config.yaml
d_model: 192
n_head: 3
n_kv_head: 3
vocab_size: 8192
activation: "swiglu"
norm_place: "out"
positions: "rope"
rope_fraction: 1.0
init_std_up: 0.0301
init_std_down: 0.00377
lr: 0.00221
warmup_steps: 0
decay_fraction: 1.0
seq_len: 128
train_tokens: 492600000
MLP neurons of a small language model. Each row is named by its layer, matrix (gate and up: input weights; down: output weights) and neuron, and shows model dimensions 80-175. Each number is 128 + 24 x the weight over its row's rms, rounded and kept within 0 to 255. A neuron's up and down rows have the sign that makes its largest values positive.
A block is one neuron, or neurons of one layer that tend to fire together. After each block is what it responds to, as a language model described it from the Wikipedia text at the highest values.

L3.gate107 [153 126 120 134 156  96 103 136  98  98 130 124 150 137 147 124  85 115 158 119  96 109 135  97 153 141 136 109 100 130 143 107 144 112 122 125 122 147 122 101 103 183 139 108 126 161 106 123 119 139 100 102 161 145 129 111 134  57 151 135 125 136 152 109 106 193 103 118 122 140 163 171 177 146 168  87  72 146 123 122 107 104  97 131 130 109 100 109 104 110 131  93 156 149 165 131]
L3.up107 [134 135 143  77 176 111  96 159 139  96 140 104 151 146 163 102 122 111 118  92 105  86 133  97 129  94 140 124 145 127 131  97 149 115 161 111 103 134 128 102 138 146 136  76 111 135 122 132 126 181 102 112 124 120 130 129 133  95 130 106 152 152 156 137 116 149 111 119 120 127 156 145 116 133 115  89 160 110 122 180 108  88  98 110 129 140  79 120 132 109  73 144 160 124 156 141]
L3.down107 [141 146 152 113 122  94 100 148 100 125 117 123 143 136 153  79 120 111 138 103 103 137 130 146 131  80 144 110 137 112 118 105 134 116 134 157 125 145 146 145 145 130 153  90 104  96 106 124  88 166 158 119 129 123 148 137 109 110 117 125 164 151 148 124 119 133 121 142 156 136 171 123 143 155 158  99 182 117 136 153 147 100  99 123 103 124  93 146 125 107  81 143 154 149 159 133]
Description: Cardinal number quantifiers. Number words and digits that count a following noun in running prose, such as six spans, 17 wins, two entrepreneurs, plus quantity words like many, several and some.

L8.gate69 [131 121 113 120 114 113 156 113 115 193 111 130 172 100 123 135  96 113 104 185  90 118 128 125 122 120 151 126  91 131 144 123 138 153 155  73 120 128 123 129 149 114 120 159 113 114 126 138 103  92 166 140 113 139 120 114 132  98 141 101 121 173 151 122 106 128 124 107 139 156 129 138 114 112  79  74 138 124 103 115 108 167 122 129 162 154 113 188 148 149 116 125 147 133 147 103]
L8.up69 [146 166  95  53 150 138 127 157 122  82 153 144 106 134 135 137 147 176 125 100 122 124 147 135 119  86 134 149 138 123 109 130 118 100 138 154 151  94 124 136 195 123  94 122 140 156 149 103 154 108 138 139 147 166  90 110 155 112 115 136 119 140 215 142 107 119 126 130  85 146 134 146 148  84 114 152 143 106 105 127  94 160 144 147 163 158 141 114 149 152 144  99 143 112 114 128]
L8.down69 [121  87 147 128 102 105 158 125 127 103 131 128 200 104 116 122 133 152 113  72  97 120  96  86 108 136 115 102  87 174 172 140 159 113 177 154 152 101 125 130  85 151 150 146 127 116 147 105 153 150 110 118 116  97 130 152 122 175 120 157 120 140 137 136 117 157 131 147 134 152 109 136 163 121  88 101 134 139 112 109 118 133 130  66 115 165  74 151 118  99  94 142 107 162 109 171]
L8.gate97 [137 154 126 130 144 109 142 126 136 100 107 111 120 138 133 106 137 136 138 165  90 115 132 128 175 107  84  85 100 162 130 121 172 141 123 125 144 140  87 157 104 141  91 114 157 149 140  83  98 116 142 113 121 135 120 141 147 127  73  91  91 164 152 126 109 113 137 123 143 159 120 121 167 102 121 129 124 150 130 152 130 167  71 135 152 160  79 169 126  96 157 142 125 133 132  82]
L8.up97 [140 137 122 123 127  98 105 144 114 121 140 124 138 138 137 100 139 120 142 158 124 128 157 106 135 136  79 106 135 141 142  85 158 117  88 124 178  99 109 126 125 161 122 125  81 140 138  72 116 118 140 142 125  81 122 101  75 141 106  81  90 127 116 137 158 151  72 121 117 107  96 123 111  92 171  87 125 109 119 118 142 144 132 119 104 146  77 153 158 135 138 129  97 109 118 117]
L8.down97 [111 151 153 122 112 143 114  98 125 135 150  85 144 140 115  81 109 142 109 151  81 123 134 130 111 142 115 184  95 121 109 120 104 142 116 104  87 154 108 135 153 126 139 114 130 104 111 174 142 120 119  88 148 146 120 135 164 142 112 139 128 166 133 128 141  97 158 102 126 154 161 163 110 135 119 111 115 161 119 153  89 122 141 111 119 128 134 133 156 115 143 114 122 145  95 145]
L8.gate128 [108 109 139 162 149 169 110  81 117 138 138 114 134 124 113 113 150 116 112 155 148 141  98 121  91  86 104 153  69 130 115 114 129 120 120 147 136 135 127 145  96 105 129 117 138 148 102 128 122 118  57  81 144 122 166 130  97 117 118 142  76 147 123  95  60 101 139 158 114 118 140 107 153 121 132 137 127 153  81  87 119  87 121 118 150 122 112 136 123 118  89 130 122 121 156 114]
L8.up128 [127 137 148 143 131 152 126 119 141 144 149 103 135 144 156 140 167 119 122 132  84 132 101 163 163 108 121 161 155 107 137 168 143 106 113 132 146  93  91 129  97 111 148 117 132 138  95 158 150 144 124 127 122 131  55 131 127 110 103 115  77 110 108 121 101 171 121 142  78 119 134 119 137  90 140 130 146 126 130 126 145 141 112 114 136 177 113 162 138 116 108 153 176 113 138 131]
L8.down128 [150 166 149 165 123 119 107 132 110  95 116 108 127 111  97 115 103 148 137 135 122 107 145 163 124 108 149 150 100 133 142 154 145 136 140 116 125 114 129 154 117 132 104  95 156 106 101 119 142  83 129 151 126 153 119 125 105 130 156  89  79  84 111 129  87 100 123 141 150 138  91 100  95 136 169  79 131 120 112 128 174 144 137 105 113  89  98 108 137  98 160 190 135 107 114 145]
L8.gate443 [121 151  99 123  92 171 159 123 125 139 157 162 150 118 100 103  97 146 105 152 146 134 153 120  93 146 121  75 147 127 147 122 103 131 126 164 117 134 108 164 143 112 125 182 167 141 147 135  85 130  78  96 110 127 116 164 147 130  98 103 130 111 153 131 107 174 127 147 113 142 134  93 131 153 137 186 145  78 103 136 112 153 145 101 151 158 110 121  91 161 151 133 152 109 128 117]
L8.up443 [103 162 166 104 177  78 144 142  78 100 154 148 124  85 175 129 170 132 117  90 101 119 158  89  96 120 136  88 105 135 133 135 121 122  71 147 128  83 157 110 107 158  76 175 131 147 117 146 139 108 151 129 118 138 128  97 122 151 128 149 132 113 167 138  98 112 133 148 136 151 115 163 138 112 119 116  97  77 122 151 122 170 113 113 146  98 107 112 108 164  99 136 154 155 115 119]
L8.down443 [169 128 150 146  87 156 126 145  89 102 150 118 126 130 162 146 154 122 138  97 137 160 131 133 155 131 159 117 106 154 165 124 100 168 171 154 112 150 155 106 136  95 115 166 120 134  77  86 139 131 126  98  95  80 107 113 159 104 120 149 148 139 127 134 159 136 120 167 153 160 147 109 125 171 159 118 129  99 145  82 110 171 151 139  72 125 164 138  96 121 116 119 130 131 136 131]
Description: Digits after decimal point. Fires on the second value in a paired or parallel measurement or statistic, mostly digits after a decimal point, e.g. 38.5 cm, 3.61 sq mi, 62.13.

L3.gate45 [181 166  92 160 153 123 146 140 137 117 160 106 126 102 143 153 107 113  69 127 114 139 142 112 137 127 161 129 119 133 128 138 155 126  85 144 152 133 116  82 163 109 136 121 133 102 169  98  93 147 112 131 140 144 148 121  97 151 156 128 118  92  76 183 155 136  77 114 113  81 182 140 134 143 149 143 162 159 153 118 102 157  97 147  90 128 177 117  80 150 135 152 147 100 161 117]
L3.up45 [131  90 141  93 129 124  95 127 137 108 104 140 128 136 120 130 143 122 157 103 122 107 178 127 108 128 158 141 168  98 160 128 168 118 132 132 170 138 130 175 134 152 121 107 104 201 161 125 182 153 131 123 130 124  93 160 135 142 121 132 147 128 153 120 133 100 139 131 104  98 142 162 119 121 125 132 103  95  91 116 114  91 159 141 118  98 129 121 122  97 110 153  74 108  88 110]
L3.down45 [152 141 131 140 123 139  88 146 121 117 161 123  86 103 110 104 181 151 108 103 110 144 163  98 128 109 134 157 108 142 156 118 129  95 102 147 168 118 139  93 146 103 113 149 103 154 119 150 153 174 172 129 119  99 130 102 125 156 155  99 114 131  93 160 123 131 128 102 115 133 148 139 158 131 150 166 105  99 178 126 132 121 155 161  65  79 160 125 164 186 142 132 120 118 137  92]
Description: Performing-arts credit terms. Words from film, music and theatre credits, such as guest (artist), theatre, Cinematography, Cast, Production, often after dashes or list bullets; weaker on scattered word-initial fragments like rem-, rec-, ste-.

L8.gate75 [ 95  91 133 128 128 142 121  86 107 121 131 143 123 149 121 179  90 152  94 125 123  99 117 155  90 141 169 120 127 133 129 151 111 129 134 129 159 161 125  95 175 130 140 112 158 130 127 134 112 180  81 172 135 143 132 125 119 185 166 158  78 131 116 121 130 148 111 164 138 126 140 105 123 208 127 136  99 111 100 130 150 156 102 101 117 119 112 124 118 160 129 131 115 161 137 111]
L8.up75 [107 113  95  98 118  99  76 125 142 105 134 129 103 155 135 123  95 124 139 167 122 110 143 138 113 141  99 147 109 144 133 103 122 166 114 108 135 188 118 115 153 140  82 126 139 133 165 121 107 144  87  86 100 108 136  85 163 164 133 123 116 161 149 178 149 155 101 144 110 110 151 142  94 126 144 148  98 143 112 140 153 135 171 115 133 110 137 112 121 124 162 127 140 104 117 145]
L8.down75 [161 124 150 109 175  97 121 161 137 126 163 129 121  79 121 124  90 126 133 140 112 146 133 138 115 123 136 115 179 158 101 124 109 135 145 141 167 138 126 124 113 135 111 113 145 136 140 129 147 143 126 125 104 146 167 166  93 134 169 123 118 120 114 151 119 138 129 158 100 146 198 128 110 132 183 140 132 136 105 112 115 105 101  78 150 144 134 124 175 129 146  93  92 152 124 169]
L8.gate101 [150 115 135 114 148 159 102 172 125 155 152 116 111 108 132 116 101 143 156 115 102 136 129 118 125 110 160  93  86 131 151 136 135 129 150  89 133 153  84 141  94 135  47 159 164 127 123 113 138 125 150  88 104 132 169 123 129 118 152 117  88 173  91 108 161 153 136 132 170 116 146 132  96 110 112 147 110 164 103 141 114 119 102 137 148  90 137 140 140 143 100 129 126 175 167 157]
L8.up101 [161 151 161 149 147 111 162 105 156 114  55 145  97 131 134 120  72 127 134 106 155  97 126 148 133 128 150 146 113 132  92 108 182 120  88 146 143 168 136 141  97 183  73 157 145 138 134 137 139 143 126 116 181  86 131  95 139 124 108 113 126 117  98 128 126 100 131 135 121 128 159 143 137 169 151 140 119 155 155 121 128  96 109 162 122 132 125 132 148 128  91 102 115 133 133 110]
L8.down101 [117 182 123 159  91 123 133 102 154 139 127 102 114 121 111  99 124 122 124 183 135  92 102 119 127 143 128 146 124  92 145 100 137 122 158 132 100 131 178 135 115 128  70 137 173 113 126 100 148 144 124 141 155 156 159 114 114 152  93 144 131 113 162 153 130 124 157 125 123 144 152 178  98 181 139 141 128 141 124 176 118 131 120 125 197 168  96 145 129 117 162 113 113 126  93 147]
L8.gate110 [106  94 127 103 145 143  99  90 109 136 120 100 127 141 124 111 131 103 125 112  87 149 102 151 139 112 163 110  89 148 111 136 157 124 129 137 118 100 115 138  87 137 130 129 150 114 122 125 151 120 145  93 124 121 137 117 142 119 174 158 119 124 128 150 130 167 108 130 100 125 110 156  94 161 168 166  93  86 118  97  94 114  71 108 154 125 112 142 105 121 140 121 126  80 156 140]
L8.up110 [124 154 116 163 159 135  66 121 153 133 130 121 146 150  68 116 125 122 133 112  96 115 140 133 111  96 111  84 109 130 178 187 124 117 118 142 124 132 122 124 117 119 106 117 170 145 152 106 118 154 117 130 151 128 175 106 145 142 119 134 142 126 128 187 145 185 136 139  95 101 149 133 111 196 115 139 138 128 159 116 141 126 114 122 118 158 137  99 125  87 120 123 112 156 164 101]
L8.down110 [143 104 144 139 127 182 126 131 123 170 111 103 121 153 154 139 111 159 137 131 130  84 189 132  93 145 182 123 140 135 117 123 130  98 130 139  70 117 140 147 153 101  98 120 175 132 131 148  89 157  97 122 135 129 179 164 163 166 100 126 111 143 136 152 145 119 143 139 105 118 131 111 117 129 146 127 155 143 144 100 113 104 116 138 121 159 162 151 136 147 120 115 114 142 148 106]
L8.gate193 [116 112 131 151 131 118 144 142 119 150 127  75 138 143 168 162 104 122 115  95 118 119 120 116 123 114  92 133 131 140 138 161 135  91 136 161 150 141 103 148 114 158 148 136  99 129 111 131 136 131 128 114 155 134 158 158  81 119 115 150 133 125 114 109 143 159 131 156 141 180 143 171 114 146 150 141 117 100  84 142 171 150 156 137 166 143 137 159  82 128  83 117 101 146 119 126]
L8.up193 [115 143  93 116 117 134 116 154  84 116 126 142 158 147 111 120 132 158 146 156 116 170 134 112 150 159 131 114 129 113 130 143 105 155  81  84 132 144 128 164 144 113 100  86 131 101 117 128 115 136 109 127 132 127 158 144 132 137  90  93 125 161 101 142 106 164 122 142 167 117 144 118 168 136 142 165 153 133 111 129 183 123 131 129 141 173 137 121  85 120 149  97 159 164 112 131]
L8.down193 [155  98 136 113 108 171 121 105  89 154 151 131 141 120 132 144 143 140 103 104 133 103 118 168  95 122 111 137 102 125  75 130 130  88 146 178 121 148  79  90 140 155 120 118  90 114 136 128 111 129 114 117 101 153 142 114 100  94 127 129 155 142 114 134 128 148 141 140 131 137 160  91 110 138 143 118 146 109 192  87  99 117 135 138 128 114  97 131 175 140 153 129  85 128 121 114]
Description: Name-to-role separators. Dashes after a person's name in album credits or band member lists, just before the role (Derek Ward – keyboards); also served, table pipes and commas between listed items.

L7.gate15 [109 143 107 128 167 148 135 100  72 123 103 133 134 143 131 147 121 154 128  93 122 167 120 117 144 152 104  83 134 169 171 124 157 103 147 136 168  98 114 160 107  88 107 179 133 160 115 111 101 143  92 135 174 116 147  98 110 143 115 147 121 132 117 139 135 161 134  97 168 153 188 124 163 120 142 131 145  90 127 105 101 140 102 138 123 160 139 149 124 141 137 111 142  97 147 115]
L7.up15 [129 137 140 101 110 107 141 166  89  97 147  90 168  86  95 146 130 127 122 170 122 125 119 128 120 143 104 126 161 172 137  96 100 112 184 116 136 130 148 140 128 155 169 125 107 152 136 161 111 156 123  78 124  97 142  91 124 142 128  48 169 136 117 110 119 136 125 184 133 144 113 185 182 127 126 104 163  89 117 124 121  77 135 105 123 136 134 104 109 172 111 114 140 103 115 150]
L7.down15 [119 138 139 140 133 131 101 126 125 103 130  88 121 139  99 116 117  60 152 110  95 159 140 120 165  70 149 160  72 162 181  74 157 137 100 149 141 118 170 128 129 111 152  97 143 136 113 103 103 149  70 116 149 138 123 145 111 147 140 120 118 121 114 121 130 127 155 142 136 130 136 128 134 152 160 129 167 120 113 144 140 128  82 112 144 137 103 145 153 112  96 138 153 126 168  98]
L7.gate90 [139 112 121 116 144 111  80 160 112 114 133  98 207  97 151 113 137  78 137 158 114 127  99 150 116  77 130  82 126 131 125 140 152 116 130 165 140 113 122 112 146 117 173 135 121 118 118 148 103 128 147 135  78 119 144 109 112 139 103 105 105 124 139  77 106 124 108 138 157 150 126 152 149 126 154 143 150 151 156 146 104 131 113 136 137 139  63 158 141 115 114 158 118 141 158 173]
L7.up90 [141 109 133 109 155 143 160 178 107 124 115 153 129 105 121 138 117 165 131 133  40 157 132 126 132 139 130  95 106  87 116  94 121 128 142 143 155 116 148  88  99 114  92 115 155 161 125 141 153 123 127 139 137 150 166 137 108  85 164 150 101 126  96 146 101 156 153 121 118 111 181 138 125  71 120 120 115 109 134 128 156 151 134 148 158 161 136 122 143 173  97  97 109 141 142 160]
L7.down90 [147 117 126 150 109  69  90  84 112 136 121  97 125 121 122 103 146 124 147  93 113 131  82 148 129 103 127  86 102 154 115 163 129 138 133 101  92 173 139 127 170 171 188 125 155  97 112 150  95 150 134 153 127 116 119 113 126 168 131 102 119  95  93 128 111 120 145 118 132 158 138 142 119 147 129 131 128 130 114 123  81 119 114 122 124 119  99 156 117 111 136 163 142 135 121 121]
L7.gate400 [121  94  94 140 173  80 142 151 117  87 130  87 162 121  84 102  93 121 105 115 115 144 100 112 121 107 135 144 137 106 148 135 112 147 106 127 119 144 188 183 129  79  74 100 140 122 135  83 139 103 103  85 208 152 142 128 136 162 121 144 126  95 125 122 126 143 113 176 123 121 160 124 107 146 148 142 121 125 148 131 135 160  97 105 116 136 133 185 110 131  43 133 133 137 122 157]
L7.up400 [162 111 108 116 117  68 149 145  86  74 103 145 100 127 136  67 158 106 158 117 118 127 150 133 125 113 160 181 121 138 143 103 118 114 160 182 151 163 130 156 117 107 108 122 111  93 113 138 188 140 126 124 144 132 115 152 116 116 128 116 128  85 156 134 123 139 115  99 164  88 146 134 166 122 151 166 116 140 120 116 125  92 138 111 140 137 121 165 157 103  99 105 123 148 141 156]
L7.down400 [137 115 164 119 178 155  98 172 137 126 132 134 121  97 148 170 111 130 102  94 157  82 114 145  95 143  95  81 115 139 108 171 141 121  98 107 103 168  93  97 114 126 147 132 174 131 168 162 112 156 114 136 102 171 145 115 166 129 108 151 116 116 119 145 134 141 155 113 150 130 118 133 139 161 157 112 117 125 170 107 107 159 124 172 110 142 131 126 165 159 138 136 145 113 141  73]
L7.gate475 [113  87 105 154 112 126 126 118 157  81 140 141 111 106 151 129 138 118 118 133  97 137 134 111 164 147 113 161  86 174 130 118 131 129 121 169 145 172 140 169 134 144 136 140 157 113 117 112 118 160 119 145 178 173 104 128 129 119 107 131 197 145 118 129 159 148 151 153 130 111  86 107 146 212 167  90 154 121 122 149 136 128 111 127 125 118 116 139 137 141 152 156 125  99 127 138]
L7.up475 [130 143  96 124 153  87 155 148  92  42 122 122 115 109 152 125 136  96 141 149  97 107 158 106 130 143 119 134 121 116 123 133  85  99 117 127  93 117 159 132 143 164 141 140 131 175 144 126 156  96 137  85 135 118 130 110 161 130 167 153  96 134 120 109 102 135 127 160 114 118 116 191 106 144 140 133 129 152 117 136 105 177 141 116 119 122 111 110 135 126 111 151  77 133 190 125]
L7.down475 [128 131 177 107 106 104 129 124 134 135 134 132 135 122 115  55  84 136 118 100 150 152  79 138 114 143 144 120 183 153  97 124 139 112 111  83 123 146  78  79  73 112 105 117 138 122 137 143 127 132  93 128 136 109 129 154  81 116 146 114 129  73 138 153 116 142 112 101  92 150 137 133 116  88 104 159 131 122 128 154 160 153 110 111 111 172 137 182  90 115 164 131 153 166 112 113]
Description: Quantity number pieces. Digit pieces and number words giving quantities or counts, often mid-number, in statistics, tables and prose, e.g. 1,'90'3, '75'%, scored '53'.